Weights of a small transformer language model: vocabulary 8192, 580M tokens.
MLP neurons of a small language model. Each row is named by its layer, matrix (up: input weights) and neuron, and shows model dimensions 96-191. Each number is 128 + 24 x the weight over its row's rms, rounded and kept within 0 to 255.
A block is one neuron, or neurons of one layer that tend to fire together. After each block is what it responds to, as a language model described it from the Wikipedia text at the highest values.

L2.up280 [188  95 163 162  96 104 137 164 198 115 130 112 142 136 120 164 101 136 112 167 120 131 120 139 146 186 125 131  91 116 136 161 104 113  93 171 157 153  99 124 107 119 122 125 160 159 166 153 115 149 104 130 121 116 130 141 161 199 158  94 141  92 119  84 122 110 123 137  84 182 126 112  92 116 143 152 125 101 138 191  94 109 139 140  98 138 152 116 141 144 110 106 140 130 120 150]
L2.up419 [136 141 149 129 124 127 103 161 128 144 143 138 126 138  98 145 116 137 125 157 105 150 117 157 122 151 130 126 134 136 117 152 106  94  94 101 138 120 113 150  80 164 194 122 120 104 133 133 131 131 154 128 108  99 109  97 172 131 121 154 113  97 148 113 139 109 122  98 175  96 132 107  98 133 133 160 111 154 110 116 133 118  80 124 131 113  94 105 145 103 138 129  95 146 122 101]
L2.up577 [142 157 142 134 120 139 143 155 177 122  82 145 114 111 104 157 123 150 129 113 138 166 132 112 123 185 139 143 109 131 118 146 107 127 122 122 156 109 109 156 123 119 125 151 121  99 134 116 149 145 120 151 124 138 174 110 113 107  91  96 129 135 109 156 151 115  86 137 165 201 120 123  99 161  63 116 133 131 151 127 108 108 113 166 113 123 157  87 135 113  98 187 131 108 151 136]
L2.up804 [157 114 110 104 123 168 135 110 136 118 109 133 136 154 105 133 113 115 122 134 113 160 148 158 153 174 110 120 104 144 127 159 121 150 104 125 150 114 116 137 116 133 160 114 153  91 114 105 105 111 141 142 129 112 163 175 150 165 128 107 130 151 135 116 134 109 126 160 148 133 126  95  74 170 132 140 131 155 104 129 158  66 114 145 104 139 182 116 180 115  79 133 119 130 121 127]
L2.up973 [149  87  91 129  92 140 127 118 138 128  97 160 141 104 104 111 156 134 125 165  93 185 121 173  85 127 142  94 139 159 134 162 135 152 126 128  84 109 121 139  80 101 145 137 104 140 153 109 163  77 137 118 112 136 120 162 154 127 101 101 101 133  96 107 160  81  62 135 151 159 118 154 137 118 141 165 135 114  76 144 162  94 107 140  87 151 152 119 147 139  91 130 129 136 126 170]
L2.up1291 [124 133 127 145 109 132  64 119 131 138 154 167 139 125  51 158 110 112 116 110 124 113 131 143 118 175 134 132 133 139 136 126 117 118  74 152 150 100  78 132 183 121 139 137 123 170 128 110 104 153 105 117 143 109 152  88 117 144 126 139 123 127 150 114 130  89  89 143 154 103 196 166 117 139 145 122 141 129  78 150 133  96  71 130  96 143 115 106 125 140 111 160  90 120 112 149]
L2.up2121 [164 122  85 106 119 120 133 161 150 148  66 187 123 131 111 166 114 135 168 134 148 105 155 123 134 148 124  91 109 128 133 130 106 125  83 111  96 124 114 122 161 132 117 132  97  73 151 108 140  75 148 159 190 124 150 166 126 163 130 137 115 131 146 109 139 126 158 137 125 141 139 148 122 182 143 138 123 175  73 138 167 102 104 152 125 127 135 128 162 114  94 157 104  94 131 153]
L2.up2125 [163 131 138 111 135 150 112 109 112 111 139 140 164  96  89 109 130 167 124 164 166 129 144 115  74 159 131 124 102 149 148 127 118 122  64  92  92 114 129 105 146  94 145 100 148 113 111  62 124 121 118 160 145 125 200 152 148 143 102 155 127 109 100 117 138 130 128 164 154 143 116 125 115 132 133 117 123 120 161 142 129 167 132 154 150  97  89 119 117 127 128 110 101 151 156 170]
Main verb after auxiliaries

L3.up102 [ 91 107 131 117 126 146  96  98 117 119 121 137 169 121  53  84 131  98 122 157 130 133  90 130 103 163 129 142 111 131 149 139 151 152 110 100 116 120 133 148 114 118 170 138  77 136 165 143 147 118 185 107 170 126 119 142 122 126 140  94  91 152 154 146 172 149 128 115 142 178 145 180 142 105  79 122 106 157 127  75  99 121 115 144 114  98  86 148 122 138 137 151 155 140 117  97]
L3.up106 [ 98 118 120 118 106  98 126 100 159 148 121 123 120 114  45 104 160 123 117 104 158 115 134 119 104 155 182 110 150 124 166 148 124 186 130 102  97 147 113  94 155 127 116 168  69 121 121 120 152 139 129 141 133 145 183 144 141 165 127 130 109 136 116 159 116 111 139 127 127 146 101 163 159 116 139 152 143  71 109 135 188 134 109 133  89 118 114 153 145 144 145 127 135 118 158 175]
L3.up198 [117 134 132 115  97 163 137 113 128 141 134 110 122 104  74  99 121 149 108 140 133 145  86 156 134 175 132 127 170 172 151 129 136 176 111  82 128 122 121  98  76 125 113 137 107  82 174 130 153 118 151  90 134 146 136 109 130 119 114 122 105 122 113 106 105 118  88 117  85 169 112 116 121 102 128 137  98  98 105 129 124 134 109 155  80 113  74  82 143 143 131  88 146 172 171 127]
L3.up1510 [141 136 173 120 124 124 150 116 130 121 125 122 117 137  85 120 126 133 131 129 143 101  82 126 106 151 150 110 152 162 162 130 125 138 136 103 132 120 134 117 109 160 153 118 102 100 156 132 162 133 149 115 166 127 143 127 130 112 119 150 122 132  83  66 151 117  77  97 131 171 143 134 105 110 147 110 134  98 136 138  56 106 117 126  76 146 162 125 159 142 130  71 117 150 146 132]
Mid-token separators and pieces

L5.up485 [145  97 127 117 110 121 146  95 136 100 126 128 118 109 108 142 145 123 142 100 138 154 151 139 132 141 143 131 128 128 125 129 124 155 108 106 126 122  83 129 109  94 112 128 119 145 106 134 104 121 107  80 141 143 145 127 144 154  97 135 121 147 133 147 152 108 103 154 128 134 117 134 142  93  96 116 131  74 109 131 116  82  85 134 106 129 124 137 144  69 115 141 121 102 127 159]
L5.up884 [117 103 119 123 131 117  90 107 133 147 157 102 136 117  95 178  94 158 130 114 155 141 124 129 168 119 109 101 100 151 107 126 105 135  90 132 126 134 126 123 130  74 120 133 139 144 152 149  97 147  94 119 124  90 139 104 139 138 122 152 173 130 157 123 186 142 122 140 120 108 170 172  69 125 147 109 145 102 123 181 158 103 126 138 125 195 130 142 177 100 100  95 148 140 125 166]
Narrative main-clause verbs

L5.up1261 [135 151 131 152 134 126  93 109 153  96 116 155 172  96 179 133 104 149 131 131 123 146 114 156 178 120 125 135 104 131  68 134 138 157 128 158 123 155  96 145 111 109 120 109 121 108 121 109 154 128 163 105 127 100 107 119  97 134 107  53 105 120 154 128  79 147 113  86 129 188 120 118 109 126 139 113  95 142 137 144 114 152 102 123 104 125 101  97 118 113 129 150 143 159 149 140]
L5.up1384 [148 155 113 133 129 168 121 113 125 125 133 120 140 146 137 113  92 146 103 113 168 124 117 147 107 146  95 136 153 164  71 131 135 158 104 112 141  97 121 177 111 141  93 131 154 173 101 149 100 133 185 139 144  88 145 120 111 143  79 139 122 111 136 146 122 158 150  89 155 170 101 135 115 119 112 124 155 158 139 131  98  94 143 107 100 155 125  71 161 141 112 116 132 133 123 136]
Numeric table cells

L3.up565 [146 145 133 166 138 104 120  97 127 136  92 139 157 121 150 183  73 139 159  90 142 150 111 166 140 128  96 100 137 160  79 137 132 148 144 146 156 113  86 145 123 152 132 112 130 138 138 137 142 115 146  79 158 136 118  83 143 122 127 107  83 133 127 107  93 158 123  74 146  84 155 132 124 133 153 153 132 136 162 166 107 106 103  98 127 135 139 122 149  77 109 101  72 129 160 122]
L3.up1511 [116 120 145 130  99 113 111 137 129 172 124 137 146 150  88 141  36 107 130  90 117 144 126 160 162 131 124 118 138 109  94 139 133 154 140  89  89 133 131 134 137 143 117 161 134 136 115 130 120 146 149 107 119 107 164 114 104  80 137 132 128 165 127 140 104  98 131  62 123 102 135 139 106 123 109 164 138 115 114 137 125  99 110 129 128 118 118 125 152 159 142 125 140 162 171 171]
L3.up1848 [183 128 115 156 143 160 101 132 109 141 102 114 151 141 129 147  90 141 128 146 117 174 115 149 137  85 105 128 113 124 127 124 137  84 126 129 107 142  85 163  55 133  86 138 178 122 119 161 114 143 143 101 154 134 163 135 157 140 141 112 134 128 126  78 120 111  77  85 162 157 156 105 107 101 134  97 119 133 109 163 124 112 155 119 107 143 146 128 164 122  87 184 146 136 148 130]
L3.up2357 [142  73 149 153 109 104  89 118 117 126 108 142 169  86 117 118 111 136  89 140 131 219 141 133 149 120 113 133 122  84 120 159 164 150 134 113  84 135  96 149 129 120 146 156 102  78 144 136 159 144 137 154 137 155 123 118 124 170 169  94  98 142  99 129 141 138  98 129  87 125 104 124  96 111 121 124 104 162 152 140  95 157 132 145  75 129 119 123 143 107  84 157 106 156 187 114]
Sports stats number cells

L2.up57 [105 121 170 131 112 134  99 110  98 127 168 106 139 135 119 125 115 177 113 112 178 108 109 128 146 159 152 127 115 137 116 104  86 150 127 133 113 111 109 131 147 129 106 114  99 119  93 144 159 115 128 137 140  79 126 128 166 111 128 118 100 156 133 118 134 157 119 142 124  88  92 132 130  90 107 141 127 124 135 134 168 135 131 105 124 125 125 143 114 153 101 141 126 124 124 116]
L2.up437 [142 100 142 134 110 168  85 156 102 148 118 179 117 117 139 122 139 138  85 125 149 143 143  87 107 131 116 150 151 148 142 120 142 115 130 130 118  99 152  92 120 147 126 122 140 141 109 141 158 111 146 110 124 127 134 149 131 101 134 111 135 151 119  80 163 126 107 129 108 121 121 176  97 134 123 132 106 159 127 118 125 144  89 126 112 144 145 155  97 168 131 136 128 134 169 118]
L2.up1425 [ 90 163 216  98  99 140 104 123 127 106 148 172 116  97 152 136 112 154 121 112 152 157 138 107 127 128 118 126 125 186 100 118 140 130 128 113 135 128 127  81 150 143 153 143 149 146  80 111 152 130 147 117 159  89 178 143 173 116 124 136 146 153 153 126 113 128 153 114 128 130 155 108  93 105  97 152 126 145 141 194  89 139 101 163 107 131 110 121 160 152 120 132 107 159 181 142]
L2.up1525 [136  95 125 114  93 133 105 129 107 123 118 189 136 128 159  91 115 128 107 101 137 109 132  99 134 115 119 128 133 139  80 104 138 133 111 140 103 110 153  97 188 165 111 163 107 166  79  91 149  87 129 119 131 149 124 158 136 147 124 154 115 146  89 138 122  79 111 161 149  84 117 160 110 137 115 101 128 130 108 169 148  90 119 123 124 106 118 146  71 133  99 100  83 110 121 156]
L2.up1618 [115 104 159 114 122 175 142 157  70 122 144 147 134 120  98 119 114 145 104 125 169  87 107  96 141 158 110  97 117 130 128 146 135 141  87 159  80  84 136 124 133 150 110 120 105 168 106 133 123 141 117 163 136 105 153 143 127 154 132 136 108 135 132 115 144 156 110 130 159 124 160 122 117 107  83 137 176 113 159 139 139 102  81 134  99  91 149 145 115 116 143 127 125 143 146 145]
L2.up1668 [130  94 141 128 163 127 143 117 136 109 127  94 121 110 148  86 173 122 103 111 174 150 136 107 118 142 105 120 104 101 153 120 135 139 154 103 123 114 138  90 126 143 153 147 147 148  98 137 155 149 118 138 164 113 159 152 113 141 106 107 103 135 100 138 138 139  78 102 163  82 166 110 122 138 104 158  95 102 138 163  97 154 133  94 128 154 125 106 149 126  98 101 108 152 142 162]
L2.up1891 [142 129 131 109 100 121 135 118 105 106 152 155 138 137 128  88 100 164  72 108 158 113 155 126 141 166 128 157 135 132 146 106 130 158 151 126  85 123 127 109 123 138 161 137 122 110 125 134 168 149 133 143 161 151 169 133 139 147 112 177 102 135 110 128 106 134  90 150 198 132 105 155 145 126  96 132 136  96 176 149 123  87  95 147  96 117  90 105 125 163 136 133 127 146 156 135]
L2.up2788 [122 134  96 120 110 134 132 127 133 137 175 116 135 120 116 103 175 110  89 114 178 116 158  91  98 129  97 140 146 135 132 126 121 125  82 118 169 130 137  75  87 101 114 137 129 117 108 104 182 133  91 151 156  83 138  86 135 112 145 134  99 128 143 103 109 108 137 129 154 145 101 192 124 163 156 135 128 179 111 107 145 136 117 136 105 104 142 101 124 112  81 147 131 122 132 148]
Statistical template text

L5.up76 [161 155 116 132 152 115 115 100 109  93 113 126 139 112 137 114 120 171  93 142 114  99 101  98 117 130 146 176 128 132 119 118 111 124  46 106 137 112 115 150  78 114 130 120 130 138 110 133 154  81 119 118 159  85  97 103  98 139  84  95 126 106 107 153 142 146 126 135 156 124 106 135 140  79 121 131 117  79  87 111 154  82 125 165 130 141 156 113 155 146 121 144 101 142 123  79]
L5.up1139 [ 93 135 167 105 128  92 104 137 119  98 143  97 129 136  80 132 111 108 109 118 196 153  91 152 140 113  96 157 148 140 139 167 117 131 134 172 103  97 143 125  78 162 152 162  79 119 116 113 154 104 148 115 140  77 131 138 115 111 147 151 156 133  96 139  76 137 165 113  97 164 120 117 125 127 119 144 152 119 114  80 117 133 100 132 135 139 131  73 140 106 163 134 117 156 126 120]
Mid-token continuations, mostly digits

L2.up994 [170 134 145 137  82 151  68 132 142 106 153  97 141 153  97 157  72 167 133 155 103 131 121 149 168 131 149 122 106 162 123 123 101 181 148 143 148 148 123 143  68 146 116 125 130 142 126 158 103 125 125 127 113 136 142 102 182 120 121 120 141 105 122 163 141 153 142 179 100 137  97 126 130 133  88 127 121 120 154 175  88 131 119 135 146 179 123 118 136 119 127  88 128 137 165 131]
L2.up1614 [117 118 144 155 149 138  99 128 114 129  79 128 125 137 120 170 117 143 134 116  97 127  90 125 121 107 140 159 123 130 137 119 136 129 106 106 130 111 109 170 116 133 163 103  99 131 111 154 129 116 160  80 140 146 137  95 144 104 125 113 158 130  85  98 127  95 114 163 155 158 123 119  95 132 115 123 148 179 112 155 127 139 114 148 119 143 132 111 141 100 105 132 135 153 152 113]
L2.up1619 [124 112 199 147 108 143 116 139 105 123 142  75 111 107  91 127 136 179 140  73 141 132 112 114 122 109 118 120 108 199 125 135 136 125 166 129 101 141 113 109  65 118 144 142 172 128 122 136 149 193 126 114 164 135 157  94 125 109  93 133 121 100 154 134 119 136 175 130 125 154 105 172 140  98 103 118 128 119 171 134 105 105 113 134 148 151 117 101 123 108 119  87  90 164 166 133]
L2.up1900 [135 134 118 144 140 157  72 108 109  93 133 149 139 115  88 168 114 196 108 142 116 139 143 134 190 141 124 145 114 105 154 112 136 109 146  93 136 134 142 101  95 137 140 131 136 122  98 141 156 119 162 111 113 130 136 104 167 112 121 132  93 100 126 140 182 105 135 127 136 112 144  95  70 122 130 138 124 130 167 127  88  69 108  98  99 141 156 124 129 119  95 106 109 146 141 102]
L2.up2023 [129 152 139 144 126 133 104 140 145 118 113 133 116 118 119 155 129 136  90 105 192 145 159 150 121 119 106 154  89 145 115 140 127 108 142  90 107 140 137 141 180  87 137 147 144 146 137 147 142 151 135 140 176 149 139 100 129 127 132 126 132 134  71 129 177 153  90 109 103 157 108 112 124 165  69 164 109 147 121 153  98 145 132 136 116 182 154 131 172 112 108 111 123 144 154 170]
L2.up2437 [139 109 131 180 119 122  84 114 111  94 135 133 124  58 150 113 109 129 120 109  81 119 108 109 178 104  59 161 146 129 117 125 117 148 121 102  85 122 114 112 113 160 138 132 166 131 115 135 137 116 115 118 159 132 130 104 159 114 161 104  89 114  97 130 143 144 136 104 120 139 149  99 112 141 172 118 135 123 159 132 131  80 146  93 111 132 139  97 120 115 117 128  86 152 141 118]
L2.up2541 [122 154 153 170  98 154  85 157 133 106 163 145 170 100 121 136 108 155 151 118  92 136 137 138 135 117 151 145 133 144 127 105 113 109 156  95 120 142 122 132 108 156 107 146 142 146 108  98 126 188 141  94 112 126 120 158 139 129 111 123 144 155 120  97 161 110  92 123 117 114 132 121 121  92 156 135 132 120 147 155 137 116 121  97 136 155 118 161  89 175 154 163 109 169 177 137]
L2.up2619 [120 161 121  89 120 119 150  87 140 135 107  87 130 101 119 180 101 142 130 120 127 123 127 122 128 140 130 139 143 163 108 140 117 169 139 121 131 139 148 165  69 141  68 127 134 124 110 105 159 105 137 118 115 113 159 153 135 117 141 104 114 126 135 104  98 120 184 113 139 162 127 133 137 116 147 195 123  97 162 152 121 116  81 133 142 171 128 157 117 107 104  94 154 142 161 125]
Structured list and table delimiters

L5.up25 [122 133 165 140 113 151  87 137  86 122 105 131 173  91  77 100 140 106 113 150 137 118  81 161 145 127 107  89 154 137 130 200 156 152 118  99 133 122 123 126 135 134 124 128 106 181  84 158 129 101  81 124 186 161 143 123 106 116 109 137 138 156 129 162 113 135 110 132  95 141 121 113 148 115 169 124 159 156 101 148 149 153 100 155 120 182 125  90 162 127 117 108 125 141 122 117]
L5.up2218 [110 136 124 122  82 149 107 110  97 127 163 127 146 143  67 107 103 109 118 120 140 142  78  97 123 174 108  88 154 129 136 127 153 127 123 140  93  89 110 186 141 145 148 101 142 133 127 133 152 178  86 127 190  91 107 103 157 154 186 110 138 154 137 168 109 137 125 110  95 135 118 146 142 116 132 117 158 138 140 154 138 125 103 118  82 112  92  90 155 142 125  98 153 167 159 133]
Mid-number and mid-word continuations

L3.up379 [122 162  91  95 134 136  99 128 173  99 176 102 112 114 150 121 136 110 109 150 136 121 120 133 128 113 111  63 110 129  91 165 131 111 118 125 153  95 120 134 111  80 143 205 142  88 154  94 148 127 151  78 167 119 108 133 175 126 127 160 116 116  65 116 120  96 145 143 121 156 145 144 108 145 139 116 126  91 148  98 150 120 122 161 115 135 108 140 146 148  88 142  97 146 153 124]
L3.up380 [ 91 111 148 148 134 124  98 130 157 148 110 132 159 106 124 123 157 107  98 142 123 158 136 168 156 135 122 159 118 135  94 131 133 135  66 112 123 120 131 159 129  75 117 137 158 121 108 122 126 161 140 134 122 131 109 135  84 164 111 112 140 107 122 156 109 120 111 136 123 126 103 119 123 140  92 123 149  96 136 119  91 132 119 102 130 129 190  65 129 137 129  90 177 117 128 125]
L3.up1179 [125 127 122  81 120 145 121 159 104 184 110 131 171  77  64 103 138 134 113 127 150 141 154 114 140 156 157 105 126 127 113 140 114 183  98 127  79  75 152 131 101 106 168 140 102 110 131  91 145 121 124 117  92 153  93 138 135 174 128 118 115  78 111 122 135 131 138 124 117 142 100 136 129 171 115 122 112 119 166 146 159 136 108 143 122 143 143 117 106 120  99 150 116 164 133 115]
L3.up2778 [121 160 124 102  91 114 102 137  90 121 158 116 129 109  81 139 140 165 109  77 136 111 138 118 100 131 132 121 117 114 168 123 126 129 114 141 138  61 131  98 116 121 116 102  99  90 133 100 124 105 151 111 116 148 144 151 149  81 133 136 134 130 112 151  89 103 109 156  75 140 103 141 100 189 106 120 124  87 166 104 130 117 114 173 120 148  95 113 115 130 121 112 130 112 142 118]
Passive participle completions

L2.up866 [103  94 149 102  51 133 100 159 115 116  92 118 137 119 107  99 117 117 169 142 156 132 115 104 139 157 161 177 114 144 107 185  94 126 157  80 141 117 139 141 103 136  96 145 133 141 108 125 160 120 131 143 125 117 151 145 138 117 131 131 112 129 174 166 156 162 126 156 121 148  95 140 130 130 107 174 125 101 150 100 159 121 107  91 119 168 112 156 135  97 139 103 112 147 135 129]
L2.up1608 [127 136 141 104  96 138  97 174 130  92 119 133 155 124 103 146 143 118  88 121 124 119 114  81 122 125 168  73 133 152 115 157  84 161 108 128  90 132 145 156 126 113 151 168 147 195 123  96 154 158 113 119 143 135 149 126 139 127 143 106 139 159 147 144 176 118 151 148 137 151  51 116 150 105 117 141 114 159  91 136 165 136 127 138 105 119 122 142 164 135 136 113 129 162 128 131]
L2.up2044 [118 135 183  97 136 152  57 169 119 134 148 160 155 131 111 154  99 134 145 126 132 161 128 109 104 164 144 154 102 129 113 111 145 180 121  94 139 121  95 134 116 100  95 135 110 116 158 137 123 172 150 114 109  91 157 138 131 153 136 118 125 161 157 115 159 133 124 127 107 210 131 134 117 163 109 145 110 133 157 120 131 122 119 165 130 178 177 134 142 139 101  78 155 132 139 131]
L2.up2089 [104 123 168 118  98 139 101 118 104 125 120 129 132 108 144 150 107 146 118 147 134 116  73 131 137 167  78 152 112 108 101 173 125 105 131 137 112 157 116 117  77  73 120 124 105 127  97  75 118 134 124 134 159 150 123  79 154 115 114 107 132 121 117 152 163 128 140 141 134 116 130 138 148 120 121 164 141 130  94 140 147 122 117 129  97 135 124 158 134 109 101 126 101 115 138 162]
L2.up2092 [158 122 135 131 121 133  97 123 141 123 106  82 105 138  57  80 159 166 133 187 110  89 100 134 116 168 170 158 127 110 108 130  90 147 146 114 142 123 118 112 103  94 109 106 148 131  99 119 131  91 141 138 115 136 109 110 117 137 149 129 102  81  69 201 104 134 142 152 136 163 133 160 140 117 121 149 145 149 118 132 118 147 154 156 112 136 123 157 106 143 137 102 148 119 127 102]
L2.up2203 [134  50 102 110 149 123 127 115 133 114 124 114 128 126  91  96 207 135 110 182 138 104 105 105  74 141 135 170 160 152 158 137 111 137 103 113 127  97 141 136 134 140  88 103  89 138  89 140 170  99 117 150 137 138 120 152 138 134 137 191 116 130 115 138 164 112 117 114 167 184 144 139 141 107 161 108 158  83 102 136 159 131 108 107 122 118 115 105 133 170 152 109 138  85 125 130]
L2.up2493 [137  84 133  86 130 140 132 153 145 138 105 112 126 144 146 114 162 162 117 136 177 131 121 104 146 148 128 168 138 139 140  93 105  85 146 126 101  73 115 128  92 161 155 124 131  86 132 171 152  82 151 122 129 166 156 130 129 163 126 151 125 114 127 187 135 147 185 175 103 161 104 137 125  98 152 113 136 143 150  95 139 143 107 132 152 138  97 148 163 136 146 111 137 114 126 153]
L2.up2769 [153 117 125 159 143 133 148  95 126 140 122  83 151 147 118 104 141 145 141 114 121 129 114 161 145 133 133 146 124 139 150 161 128 138 169  66 102 136 134 125 108 100 158 139  89 161 124 181 159 158 111 169 139 138 133 147  96 161 143 155  81 148 144 155 143  79 119 122 149 109  80 153 124 106 155 148 154 101 128 101  99 115 105 121 109 147 154 155 157 151 132 137 166 126 120 153]
Word-completing suffix fragments